config.yaml
hidden_size: 256
num_key_value_heads: 8
vocab_size: 8192
positions: "learned"
bias: "none"
parallel_block: true
init_std_qkv: 0.0224
init_std_o: 0.00424
learning_rate: 0.00183
beta2: 0.95
weight_decay: 0.066
batch_tokens: 65536
max_seq_len: 256
max_steps: 5643
dataset: "wikipedia_en"
MLP neurons of a small language model. Each row is named by its layer, matrix (up: input weights) and neuron, and shows model dimensions 48-239. Each number is 128 + 32 x the weight over its row's rms, rounded and kept within 0 to 255. Numbers have three digits each.
After each neuron's rows, "fires in" lists the words (lower case) most often at its 100 highest values on Wikipedia text that the model never trained on.

L3.up98:157154117151126141169109099084174171106192100117089100135120176130107139145110125131156148175116099082105112124107181081117154140149124119167129104143143089040128131194030123104168157168179107124114125118117130209134188137149123133114149154114115165143125203141072144118124123112142052128153093062076171087132129211141070186146080042118132130202122098140142123092141144046136123130167184137127101102121162139101112079099141133103069138151097125111137107106093097113129119170135143083157086122118107096127123138091102168123165126153151078106113210098163124130152169143121141126
fires in: "no", "there", "every", "this"

L8.up243:208140079067114160129155131089152172134159133128170191123104167117083147121122148124137108154156139152139094164098149154148153147160079102122149154086145164130113135159074089061135146179123141087079082131150127165145166153106108162125188089136048085139129168097146102120128108124162059113173108091114158179119123120130136109168040170156070099122111115087147179137118109114178166160130167037145161123112112116146132112143149164152116125145129135094128109138127129112155115075096137051179140118126109076129144149112163113084162136132152140142155101071102159083100142138137156150
fires in: "s"

L4.up481:107160064159087139145143160047224177127090103159085174129139139103120172080155192127045155092079065146101122132145186152082144096124047121153141134088131169125115131157119114112114159129093134180115095117188166102140140163115137195112181196182118103087111176116131159128066139115076095137085090078130136142106083073142102120171108126082140109162117149130110149105141159148152088091150209109131128157136144128074121110094157174084100174163157130100120114093102094087154100203107137126134149104145136066126133082111144104084110117130137109159115114136113155114102149135134174162
fires in: "and"

L4.up428:154153077148095169126127152115106129126120126134138084115088178137114128104127118178121144136168121124140054114121100178092151074124119133184130137125119078191139128127098136169160152172107050087135060076170159078110129125113169177126105116181120131082175113093064166119176139167134189151151155105088109143118140127142121185122108086109043107094114077133130130126156141105115093099196145143180108087108069144162153106126135105077155111183190115101137129172140064112168102166147109141103217102163159084123136125092109134088169061121157113122143110182155123184124133150141133196
fires in: "and", "also", "part", "served", "directed"

L3.up352:137169090154124173192121132078121146138054154174081155069109177144120174043083140133144141158135120188107116126139151116182116124146105081167137113068141141100107136124079124088118131119082108121103118170176153161155140182106146178128170171161109137087112171070130141126094108132071148081103067202129155157156152078111099120124096119121088097168117112099109151091101132093128120118118195080164076134169151110121131103126140157096119082177150093134130112115141127086157115128154147116117120122158099090119136109066179046170124105084191113139172144134129145125175153118109131143
fires in: "or", "and"

L5.up544:172178116081146157124148146097165158212168111130146160128100135141088181147142100183079174110175138148140113122101154084042059130114072072153154116103152121125162139112196174072144116123101044102121105170163090123189137147113116177109148121107084064111149165159145100100155152145112084133116119175069171201133168146100101128164118128149111106153127110104144104068122106131166093122132173079061172135140081136112095103172126122062138189180106126091143120089127100127152091126083141099159172095172191087090111087133118081046118091112134160138131116120095103174133151107120128142
fires in: "the", "s", "a"

L5.up226:148156113103104113121179147129198147117144123165103122109146139129114124136199142098134182173153066117148162137147122111066135081127059035119126123094133089139126119194087084141133153180133102129146120171100173160150194142182182148105190110132070059123125123079145159157145135144126150101173047059136185094141132103092100095142096187103139073138108154127132082105140101093153128164106161116114104178165157083128107140130113073095158142173104070103117103072097147129154143113161172089190129130110129096085103111080162105061102100145121118118148160157110122144130152117136153108
fires in: "s", "his", "its", "re", "ve"

L4.up815:082193122196072106142154146098139142113142105137092084132116155142082083087086136155069109083133114170132140150090159117131098084114132132169182130160126085128134149150163161115158135077141096165114165111123162117127103177149147095120140115180139145112141084107072204096161134165098100128039100151082147074157103115135085123161103126045105104112148101116093128142102115104125170113164138115054159141168150124101107103105132104102081117149149067082107087140157146124160058178141128124085131149075152068061147092093152093141130037095199102153169094110078098147131166108119102169
fires in: "to"

L2.up974:162146116072133182069135171143159139165125085159097133133128148095092162158112086119166154100093097209105145161140118109068107057142145055097185095087112121142129121168092111157163097127150090151181164112123082196112149167130157166107172115182147189091116146087095112091131128151126189133136115094132136154132085152199105110103098072075072124137131105155101129077108121071127166178119187167133120080195115141102075106103123126146122158151224166074118131128157157137136119117157146117125147101062133101133158121101178127156113113108111099089137186171129122076141157124132134122
fires in: "of", "al", "top"

L4.up721:167132126149134096138169130106091127134126140144091149112116133100104093155095122134107188173139115115170093197090223111145139129129106099144126118107124120164115128097166105126093107106122103119148118161171176121104151157122206169125125177156093099125135146102075099090141154176081074163098090143122141198106165097160128154082089204110116042165094064164112108086089146086115146093157113145132137081122131115117083059113101117104114146143105082123128135059115112101151125098152095062151123064069161110143124140135094110076090091141127139141139183133134180089143134102119059185
fires in: "he", "she", "wu"

L2.up338:145141099095140145166083087103149213108160082112123089104124113173111207081126122112129172153159097152110101190147150138108108137106160167162141141111131115084117129152071156082082172171105111093103148110191228215150211129137122151138135085114105159099184158103072111118145139130143084149138082062138129108110155151124087215163126094083110111200132076109139137105137209115145105178133142115120110067132146134121129126109138124147119132129078118094145094008106081107153131142103093088158105057125145118131128148116131079125141126107073135107123163082160136100145143139123149151
fires in: "this", "what", "which"

L3.up898:175135091127178125135121105131104175154164133194138104145225127030100109115158067099092092135151122182124078118103113159121145142173143145123094104083144162143107129116151150112112126161097078082089058150140099141091105133124132157119149066133085134158173134145117173068182123155138121125137136110117136157125101109185124115114179126143088075159139047138130143078138128151209076098079124095123149074129144045105096133132134134156135108083118126124118139079141140154149097153119076080144156125148145117132174130142124116075114109106107155164107148164202131092163127125128163141
fires in: "school", "education", "television", "business", "office", "cd"

L6.up33:152186101163096147134076136122108155160126109127057209125137113116126169109142113156148149139112101165143131173089141090079148053092085131147130069127121099145155147144147136135159129119156131153114157096169181119105174140092152171121130125145172105112153201167093133096142159153123062172095065147147164172135130132149065173129075095117096061148095107093137155077151133120109112082063111160179125073104121155134122102062119129046059135140134135102111125105143121105156093209143143131125141048110170083107088116084092086116129053177164123156124137125174178081077142119105157135
fires in: "and", "she", "n"

L6.up344:104153063164133118106141129095125131123129116156146173109157052105110172085145195133132149098171089179132124188194133086074074090114101118137177111084134125050133150160122149139132099126140120090122150155193101121118125169110151184099148162133098139072120200083116093137130087148073116117110096127082116164135138150164091148128085094121072140213120148073149127127124155108146107097149185096127130119108167153164122140126129139107091157186139160119111137143090158104161147151208134182118128132161150103085082051087152126134046090132108074094141158129160089091131129109123126146
fires in: "of", "as", "s"

L4.up980:172126122148102151089113097160161131132136179149113076107086146117102108124150116194110121157199116098162131113095124103123067045109138108160142116071150053121152117159092148144185143136103116081120101093129175096118145126100179184121095129102099142171094125083087132103161103143121149150150135090057147210096152122091129181173124098117067093139152123111153101105130148118144080119152167114121123141136137165185143183106128104147116137126107132088132092108185121120150107141108120160084165056157178135130151144055109149095088090066059107139083116167158082199123150103139169125
fires in: "also", "there", "part", "however", "later", "same"

L5.up107:211189112142116160134117127102218143148132138211104111094141158152115156074108138114073144182129091161138102167157165078131077051139139110162119072109177089090156156151119156098135156107130146129116122148143147116169182194123148194090118180190092160116144133092141134130076121119099160131086108126090126164122163102117091114169115108115090078160122143099149195116139122132129139126124180094095155156172138098150112089080153105170058079168149151094096100110139145108159078153175138138073205154149182082093116105061144095110150128114167165156144098161127148098122131148125107143
fires in: "and", "with"

L3.up20:157128109141140140136081131122203193139133084141125140148196131056122105162068166095109147127115041176121118108137144161110121151186146125160174092143126150052131127175118156106129198140142149046112151059150139088159089149151153126136152146149043104154144143105084163108138169142112101133132043137115116160092127118173141198129088104161112118151047118101138165129145131126132116163114201096111114102128143118094172147105136173172154092129180149102148135095107116173123138136150071135120108097109131107138163147142149108092079121152147067145141119147226104136089132153160051115
fires in: "there", "both", "fukunaga"

L4.up972:136173123107137194100139161162079128181119125117136161139166099149098197140102131140141102140168127083152098149127072183145161104081145080188140102127153121114090129191074150104103127122182122031079169074088128157111188157153190135130148115100075116107102094123139160125123132163102096082154107070127160121181100213095110150152086161124101148107133111148085138109147140146109114100072111089116154141090156137137118075119193111117161073117121075110150066084060092104144127197124104129218125141142127098110134095129160124149232093132128128122152093089133136148163158113151123153
fires in: "is", "up", "about", "from", "to", "takes"

L4.up36:169146087117167122101150137076149123124153125114134165104149132098100111165124112111125135125150092155119156149208074098096126070097120115144144148150089170123155132109119138163132147110139113090139185144123091154182119170110107180115058180168156111123147140159106049110093118152071149120163062105135090141134117165122075129137089094117132142166041097101156163133084201058163150140088152116109128118110172144146118108116109110071130176207164134083107105117074102094153100048125165144184118130186105115067132109108133111117087115081141102123123150149121124145094143168147081150
fires in: "to", "during", "following", "of", "tells", "due"

L9.up667:182157062115115115091122173137175166089104150183105130105133135095111149128202100124103153089179140137149139117183067052082090047096107120135189132109136063113135116117129122137155186091081146120165145128086155105088145157174093178090126162112110123062146146080138087145133123194072177127167098102155140163125140140121121158126130112103090117162093160149150121087120186106166118163042145091079074142115132088222124131112090104096153124118114070119048116123087151116150156138106178092192145139139143092103111125075137082125106088105138095125105117108147100102170158129131162134
fires in: "with", "as", "of", "by", "be", "all"

L3.up604:125135116194137119133169105105087163163055142161128092112117151094118139100068165162133167180144126106138119136136101152136091115088076138134133106106111183065098137121136151115125080153135104140121064105133145150122159146122119171134096127121107147120147118125039117145127132130099153066162071190154100139091160170105124146166150137074144118164086098149108144129141153143105169085126120144127066152128165098076140075107152159155164149143136089109179113045065091131172135134166083073157054062090118103135066079098164114142112052189114141106127168137114183135113159139135155131
fires in: "he", "who", "she"

L4.up964:132115100166054106149078110091107158102105120117061134130110132140098116086122155158152146109099095112122117185186219166060125100116053158086184138160126163093139120065148129147115115067122126150113110136153179149180210140147108103123112146073120100108118125113141113104127146187116175123134157138143151175148156161100109108122117193135060046189085125184103107081117107124143169090109094156059141147126145156084109111123111083132084077143144098088113116115098126197144133117106129084119131119127158120110134081138114106137103072140120164153093116190130136135124147110175122126
fires in: "is", "been", "he", "was", "being"

L2.up446:196129104166095151207160124144139185149176058129135132107110166150110146083092149174157143166169123118169113090068127179148163122091127144141150134163138123169081139078114124071139141160130136141130117066132117136113187174077120150116118104127059113124202158136083167150156107135120084143139113095144195159112158159097102151171082118080123105170076061163131126106162121070148128117103121155158125064084149129079120085092098158179064102161149127125069113118083096116159129128109136076138170061128148096138107144117104159071169103186142143163128157160119163163098146126143068204
fires in: "her", "she", "he", "who"

L2.up503:077134092096076189084114157137191133161107095119087147131118147106069149159121086131193180065137120211072157117132122196093116092129125077117120094084100100130137131185062107159166109140124086147130179149158122164107160137106144168116131079123178194104081128077093136135088120137150172104168122109098130134160077194147085095108075104142090119122155101133108159115153177090165159155130187117181179119122161155128055126097125098158088140146144171096112111120156137185140097183127182078156120129144162101078150173063141121151151131132117124083157106091122143110125147163134061145
fires in: "of", "in", "challenger"

L4.up1016:223114057159162164140142144095108164178184198183118168145131164141126143062142155045128104148091110166114181119135122125079145074145147101129151118133137138153130130061205131112148142166122099142148081111125220165071149140090105196115152104099077112131132127164146115154087143144123077077120136082095162202124074115172131131115110178122110131097165104121175150107141101149158108100174175101122188098125071138127154095093146140134110129108203176113155153112137132115139096114102119165118191101148122103123125052120174145058099121099093136172132070177148154142112123078126089146
fires in: "s", "present", "https", "office"

L3.up194:167117060095078145159074134207187092110089140163121139119140113105086107159109168065184145130112101206096120128124156107117118111057140078101215155096133149110097123136144127110125148135112112095106104132184098145095147135111147138140126183088075184110128073101121111127081147164123079125103043097106097155105116192154100172127081176084038144173114101115166115136070173134221093148161140065121143158134135136182152172111120122146146135173179146107120125160134143136119122194111100134144113114165097141101211130114152121131117126046102161140106123165158147180128133098120119111
fires in: "both", "other", "utc", "according", "are", "two"

L6.up670:190127105114158060174101117073163148087172131130091112117122146136141184160140087157076180131140083130121080155167148142101119095103141145096144092114136123126138128145120116126139126118128118111138126127148170166112150174112165134123099202144145103069127106140068089164158151114127112181121080092122088190157161190143065167131124054135101114163120113128157167092156135134145127169180064132131148112131205156098124116168115141109098136179135092100070157091046136097132114191141122086111122136186180099108117168114186161028097108139070097115150166161158142115138158155171132134
fires in: "his", "her", "this"

L3.up566:152127116129068107140196173168108139087142124155118060154137158126113160150120081210167175131181146075099169101142115161137113024070162163135161121146113128061136127125116122157145120115131105152157164110163140147143168176164147129129050155119058162136118078147118181121141119168110113100116146107105165115120119196077105144147126122040134103142103117138144103123130115087125041054180120128074159125130167127096133095095101111107135102146124105108089119058103192115144123137127090082148162157178150095104118082080106095130095071102111135126106122134061153146155152119136128170
fires in: "to", "as", "had", "after", "did", "than"

L5.up839:166138106075087152154134159092119109172158105137093141098128095145070124124122149161157160111159123097111116187134147092144140074113104130192093105121114144130124142114102144148168121111104079104107174194200146128122126142113181149131092144101108150116139094092104121138075116226091144113091058124098136152106120159096092152155169138135112099100098123151181150115102127085140110139187121133128132172090176099135090086083110093108080112156090120133126109084117150105163102197125110145141166123102113116094132105075093063154186126091155121085134144173167172124151136100129085174
fires in: "have", "has", "had", "is", "with", "were"

L2.up207:153129106146114114170066117094150138148157151129118173108178209123130115022109133128153115138153077113124100134143080150186107145120073155101173154100152136107121127059144128112088173104096126113161109103144102186107136142092105124133144142113060127139124166100134076154173081107184093119162077106118163127100163125102100101174079117157117096207123114088157146080075105087169105116080103053088109109103173105166122157125142153099074093161133125096113100113074179135155110107102178131154111109175117120083080087117127163092176123142174145209098159140182154179132151118127179120
fires in: "their", "her", "them", "those"

L2.up313:100125127097121144191098127135148139155186116128122172124144185061086114154113119133155112145132107106116115122086126120119140130094071166154103149169112143158120123116143133062100111136174132145074094089148094155116177150104172144123144146108111159135153155155054100092152131122103116093176063128147116127133172236133122168161108094088110078139139075138165178109180115097139144123142111148080080145087197128112070115148146169187061141168096136111121111096105077100149112149140161086124116099150090120069106170091085166124221110110100150152131156132191181127117148109157112155
fires in: "her", "team", "two", "she"

L4.up302:100141100205135129143135155050124195132050178124115148113141137140119128114117141173128136132189077098128159129110120144149094078046121121183111131176082166114147141133094194141089166119069130146125141108167130163152087152126108145141112143112120147100096119149044122141157085119085138125088103160143091146135144150078110097158155119068074133108137089105117198167125167077154129136143082119106144197131167120150108077117078156116104141159145138102128107174079132097164128073188104129125107113135170115091123079100121152141172137136199123141139149173125144111137155126085095152
fires in: "who", "after", "by", "to", "dr", "that"

L4.up31:118156073125094130110126192074168167136047112172107174103090168073113203083176155042087146121172150102122174147147111105081092061122031133154132114093113124081149137107119157106139186126104112129088147099169145091172129148118134152127094159122144052056070122135147100119078092131062181110148147147155111170131127154106129105177130104152126102144151138115109185139152167156137120113175141083053160150119111104146158136102124151103104136103075100072146094121107086100170097170126136134186134133190156100105157111076155128140103114137098085117182082174127077101151175163151156177
fires in: "with", "as", "by", "among"

L5.up888:156122091149151099176076091128164093161143145110121113111102141134098119096100083116082133123130057144130081141060117109138099133112177075071143136152143115146143152170070160120124140119140107067057135104138142154132144125094137106146086149174151125108076146091067122103102164146120063100113094126135095145159136178150085148133133053162083159126203062136145143150141155143162085097137111120101194112108121140170149137123102099114085123162127140086100119103099085142160121168107157114156102096183171113152150156113182184105113128067094072165120102149155105182118144225084113171
fires in: "the", "north", "east", "day", "south", "west"

L4.up338:115105122123103088130160114104168143130128153173099200126185152072115164118093105105122155160086093098094182191158127127143119077116108078174130108114130142137121131179085151117143152094094130143132114101138157144122103158175189171138101196118050149146088096127162074103106146222026162108064098088114124202116086133110105119134132093182122102093083111145145157168144116123214058102125118109137157157105155122097129109125153095082118138115133127104149111057113121121131071142118096124103154099180164136124108114132120109095114132122157174164117103081151134093025147106130094148
fires in: "had", "has", "on", "v"

L3.up713:175136130168148162114158061096114171130134164133156140056167132119098130103140134090107093194117149148145104201082168153132132115127150112094117091147169132166115133099157154134124073151140115146137108152198106171164185124124145157120151036129114134072107140125006147119131118122113109134129101142142143083134189081130122166122162159151153092164164043125132155130164156168129155110090155167109156083139126125128112090157053135122114138122130039139168091073093100109158111136185089117106106105083174111136113102088127137129159117106154149122147179153177123102100134110095136161
fires in: "college", "school", "she", "game", "railroad", "program"

L2.up481:160160113149104088127173140126126160155134090123119119119111149138126109059082187167149181186135102116143109175126176122183163100132148155165077095127125134077114141163159112130135096128189118176141136086148169148093138145139123178129091165144088148120108112072078130150116130175087087152128090173144146146112147139140108208134093144071108096176115070160151127131156171147131160134187158153133124145143155162060109051078098149212086147130076088089150114071070095082159128153113106102122128076077133104112061059069125145096114085168121127165155159182107176148121139102116099132
fires in: "who", "has", "have", "she", "would"

L5.up570:129145123068107101144117179159123129149172126166133133122111174088095177129116073114078147142125120167123131129163073166127098108141119098100212113120167056183171124161162162071143152120177125133136061101116109165144108162159160198137103164142089159130128164181113110135153116172139115118104100078081152192106118140120097151120100094147092031131123101108113110045134114079163147146170082107112161076106085106124124117091089043103161119129123120095068124106105116129143112139081162133162161113175165098106091159132137065082121080174122101127166163159154043093124143164154116135
fires in: "a"

L2.up749:122141112116181144200101100085117170152152130138115133111143137120149133094087094164094140058155135156158106125144077176116108157094099150118125135147146138156134130073141154100164154114135115064079089105115109180138184124085100075143112062057122082111112156089133096166176111130156076153164106149141143145140189162081107155175134120130109133184117123145173128127095123123155115181124121074122119091118146094123122162178123148107054104143131085126084111111055148116153123108107140113140142103140151139127111189088127114095167112152131067207120174148155137156078154158111107129
fires in: "it", "them", "her"

L4.up262:180128115165157098140092130102157197120103127083102131126103201088100164132129090130130091100136072129117141131167161137152118132163097124120222104116134125098119113151105149104099164129091096032080073065125157124120113119135124166152101151151112109096116150103114167074157178137129070153149170107076133146117142147174102158145105066155073149095072119125128116100137171138112144149174192060091148079143062150151120120127145128102123152136134135061146115128086132144157107130143153106151119143166167113107177155131175142116114113123152031085193103147177116129103177138152143147
fires in: "by", "on", "into", "both", "anti", "all"

L3.up967:122149122082094141119164205130122114173077138140118108089160130105117137113128155142155185179155132125139089186129118129114109122104079116172149074071118141072161127134203147127114114140119082147148104181156134142107097191140177181135117169123088112149147063068133108128132156162099140118093065136099138202071128145124128175129125170079065086172101110144120108044091132079110130124114099115088083139151162087098126117108095108136122105091113119109172122091156093115143105090106103133134168150069093105125112104131128113152071086168132152097146122106175123106160150079204118113
fires in: "has", "have", "had"

L4.up433:116166099166111093085186135117119129132132131089121086108147084164130139111090112133131131128129131125133148119103094096123082073081125132205110081144091147125191122173104152144168109066099130121125155136158128119142066193091087172125076166158128113151125126090108095106092069126067138141122124130091133115079068118105107184139077096116171155146107137070170138158134204080150133084060147118126118138120150190130154122082165189134149138135117179107164099082101109111170076079142174166134112133158151103097169066104122129132119165130136151142122120130106082125124148166150120155
fires in: "of", "track", "trail", "tells"

L5.up173:187143092168109169127093160154154155112061110142091140125071148088116139136151156151116077178131115125137168092075147086162125011121093103199146113129131122120104136118113125133180150143097107132117153076217163122147181124108131166140085144148148145083159157158093144157092103189076188192121099099128106147074119135109105168140081103157123116110113137134158164152131155153141117149147155134147191114101040156164102106088127108131089124146161147127114085130161178125150070166137182150114165117131161114101087097104103088095120088121208138116129102160130121084097123119098127147
fires in: "at", "from", "until", "during", "and", "by"

L4.up197:132151107115131059167089114111164170113190088118132128136120112075082182153134099107167121122145118090120121164136116148104122092127096091110149098174165056111110115148079166124133174183167085074102133097068110130096139128160130139136103148117157147123120104127166092117142120141162170124160142092090139128167142190119118144135095082188141060186069093048070148128107122122169105087123152149144166138137126118127136052139083091116141146168104068113109092111126130132142115189083145135182123146199194127092112100077119171135169120110137140127110121212182146146126154146130163194
fires in: "to", "free", "no"

L3.up427:089124104089130123159159158079143136160094150164100121116120156127115138128109182121149180108140114095075157104115176106154097098109146063138148111084061122123079117182106126127110127165107114166142123114140083171116121183145156142118119238090106193164063124087122163132133080159053126072092093124085139151096100202101108058168093095081091120153143099091121150114118105137141093124114157088125098198147208136078133140137136147137159131144161124096128130105148142100144142216120138141148099120179133112063153064045134180142063139083104173119103114108151155172137168119122152117
fires in: "had", "according", "all", "can", "consequently"

L2.up966:128125120129112098183096075100146141173173123172131138101135146083096129097086127156119161176158112102151104189153135127108124133142103181116119088157123160100092130094151134064137107132142134144120090098116097077203180137128184158121085149089091099117182147094026109103135143136127141141156070142150155172112169114150119200145138161093108062188104068101113144099161169101117139129136151166127098053127164098053089101129107144179110124137101110114146109015110072175151125119200096075133102078090125112117086137116102104104153050146074130160116153183149161132108151107155112163
fires in: "he", "she"

L5.up95:140131076115091053165121155072187137108147130132101141152114180083109146114096062163121161151081075131055157154175148083102161122094080109118196110155153135160146122097153138133121119092155117137135114108141139159094123151163134111123099139121113103099132146161133094119134160175063151179081095149091171218156158125178070109126096130193111056113126106084132130083150091091168105098167099116128152075181136110093083106152143083173117132120142137106094134127130115160139094175063135072180179140161166120092072084127174082105099107108135087197170099140097117135135154125163145107
fires in: "a", "n", "the", "her", "an"

L2.up105:097140111123123156114087152164143147157059099148134178107151121060097135115146095083154073127173093181127139153155144133120089106129150078106208117126122142071125126174070140054118160199113117093071088107114091082117113149130173120142077138083142179105121147111061108070131129119116128085158102124156111167201117165157107080145148102151076112161092082073118194063164167100151126126178179114141159153116105106156134171179078131105095117158125121107152111144159075192139126169179142108190106128145182118105150152106132142127135104073128075162114082172162084112060160162159145140
fires in: "north", "south", "southern", "east", "northern"

L3.up667:119158111134117108108134104146110110151075163130081154105111116160091110043090114163143091149130097113110084167148166104136114139123102108175143140111147127110148134106124203143098134100101098096098114115165163109131185162105178139144141167155140122065121099093145141108084127201104154064081135117170121174157171148110103109139165171129059105178132104131085107099089115108182088091168128136128180106157135130110115092124094090172086117181126122124072097131127143134157125226083142076117200134169136097150213097076124079104115096136110147117113167133067153157087149108164173142
fires in: "is", "was", "be", "been", "being", "are"

L6.up826:100188101157115124114134084195097145104127132105165160121168101077103101056136168126117112127157105134080098135135086117122153129147098155211137155132127109043067137200129094123147154152097118065128101102117145108146121135163185109117057143103113130161116087119108085104136158138121122099099092040057121136187076113178135211148107110148106152147067096167105127098104173091117098099116179099110092155085168120141154163092173132081164051190147134111139131180090128127148140129163061142110135151095146082117159116139141131131149041114129084061156141129159139152143133135178154102
fires in: "of", "known", "said", "there", "label", "called"

L4.up522:095156127118186156147181145125139099158092106167018206099147148107122093130087168104128118168072125102120163127069139146156139142157100129152122100123190143130140131141187081109124151122153134105138129118133133141134183160152179090135138152159111110147097121059147146076086146181176045102163137092152073145164101145094121085147129188122159136116084085118089088130030113146106082095109080115063155074152094142101126182157146080103060074131143085105101109126155152149147098119115127061106173119181147087156173135118126102128126113122113114218165084102145174154094161134181138121
fires in: "born", "m", "medal", "date", "spoken", "preceded"

L4.up292:191139072132147124102128171063156184081106107105079162128133135117108142170148119129154112173168112172144146123121155072146144100127111093119159064093138144112123127176115180160109155091150123117127141136191126177097144171139183149113150193075127090152100122157157097108163080159105068120150077078099156113117158162112082131121086092123157108123087115083119195127106118097173122144090135017062177086194161110140096131141128133100109144118084107082084105157133124090141116142115159063201112105129135114067120133124142135128128104152182134113144085085146145139144156077123153117
fires in: "from", "his", "its", "between", "her", "their"

L3.up177:148147111094132154085143195119197115171148110157052155101134094115099147187086107172090120162129087192156152119084121111143113151136097061120185113090204063159169127082161111076074135090123145150110143134151114166102159174123155134134132101134104155151196124146131111130141137143149125119054125117111101189136115130104082079125082130067124146114078122138160129093125133072179121173125125067192180092118112135112073157129066053143107097142137171115049130145150151107143123093122187078127187082081147117125124155133104079116180129159125141140142128165172118154109132150149124117
fires in: "first", "last", "medal", "during", "a", "final"

L3.up543:103147055158097078107155107103111158115096172141113180132112183090114129093130150140121145192159065147146127160150164085161086147105068108133170081104111127099098136096144111112081086113132151173139147127193102128123134155139133181141172138146075121079149107118124096134175148185060127173091125187147127214122171093107110116142152180090074053144095080112130125137136167148174110109178168130124126088140132125095086118140103205123108132139112080101073100128150116098150114122166144089103183071117161124120099123096115049123145097115177157194152179170117145098123141100116146124
fires in: "he", "she", "and", "heart", "healing"

L2.up523:140143125071137139161139124103161143114124093138086109109122182093110137087090174129111203171169123086126127151077130082157123132097131169195081095142160107100147132172120098146086126101136127116135088089161124202126144163133128162135122148099122144136158096095133127153167083194132125129112082111116094147059141214052141196154112107088118098122097072141139132118060123140111122154108092124155113149140156129137135150141162143180123148114048105109171116031143104058137125173100113112148129115131148116118103112076148101122110128139113168140151095112097173142150161115126191123
fires in: "has", "according", "have", "having", "had"

L2.up234:213152070118088152104100118108138159133142116145090127111139145146097094106181117139108145179171109148080128106177109142119154108108065131079136119079145134139115129109108116146164147157133058183173113116144119181084156188118124171104140145124101095102110144106122116122141121150142191132160137090159153143114072173132067142116086097100085083150093108185130165081146146091192160179059105117134153064122094126058087100108135157147076095132150147092054114145114124133155103137126179068142147085147164077120131123074150146074125128164108117141133157208113168168115156164155146169
fires in: "his", "her"

L3.up224:078153114078177090184144136136184134138159181123158117132118149073113193186040102141128194063125135135114120120131087096143106136133119161131168103129134092162126132067197139064053143110116092137138092093146093091125134144064156212131157201127109156105168123136134096149123151145122102162151137107140129195143140144121136094147105144161120097057125098062092172067114143167179123154139147081069122092140098101149088072133163148171143158132106088087078138124164118086142108105081134093206137101203122127072133148141122099084134119110097131141109113108132123099117153127141149129
fires in: "a", "with", "use", "website", "used", "play"

L6.up75:135173117170141078177134169136115064155125103114098169140102106128081151133139086177108167133091117143137160175150116143051154098104113089146141143181131082171133128120100137171114105127134068081110140068143162091109131174142193102125104147186160089101134136104104059093123099177121129170102118081111110221180106161115084190135101081177110124112163087078105175059186142062124134141137109128183126086125114147164035099149131092100135148156100162108082111102125120156154104158130124090179154130101103095136042149087106107101144064138125133070139135125129152170112159140148096178
fires in: "of", "in", "a", "made"

L2.up705:102144101195120115109097140129129165167076084125114182114128167109109115134136095095124117070198104161142123152144134164154069115134073134126128111088140150075163142167075145101164189177159106083104115114167111079122114146136158115159095129087100153106133162079075213058189145108102102110169119189085097161134134188169104103121086100143063096154125087065157184138180132094160109098209133101102131130111196097132125159160077126141102144130097096101133102144079071119138126173134123107181131107140161129093116167085128143140111115146180077180138148168197086117111141163133093120
fires in: "new", "there", "queen", "u", "mr", "united"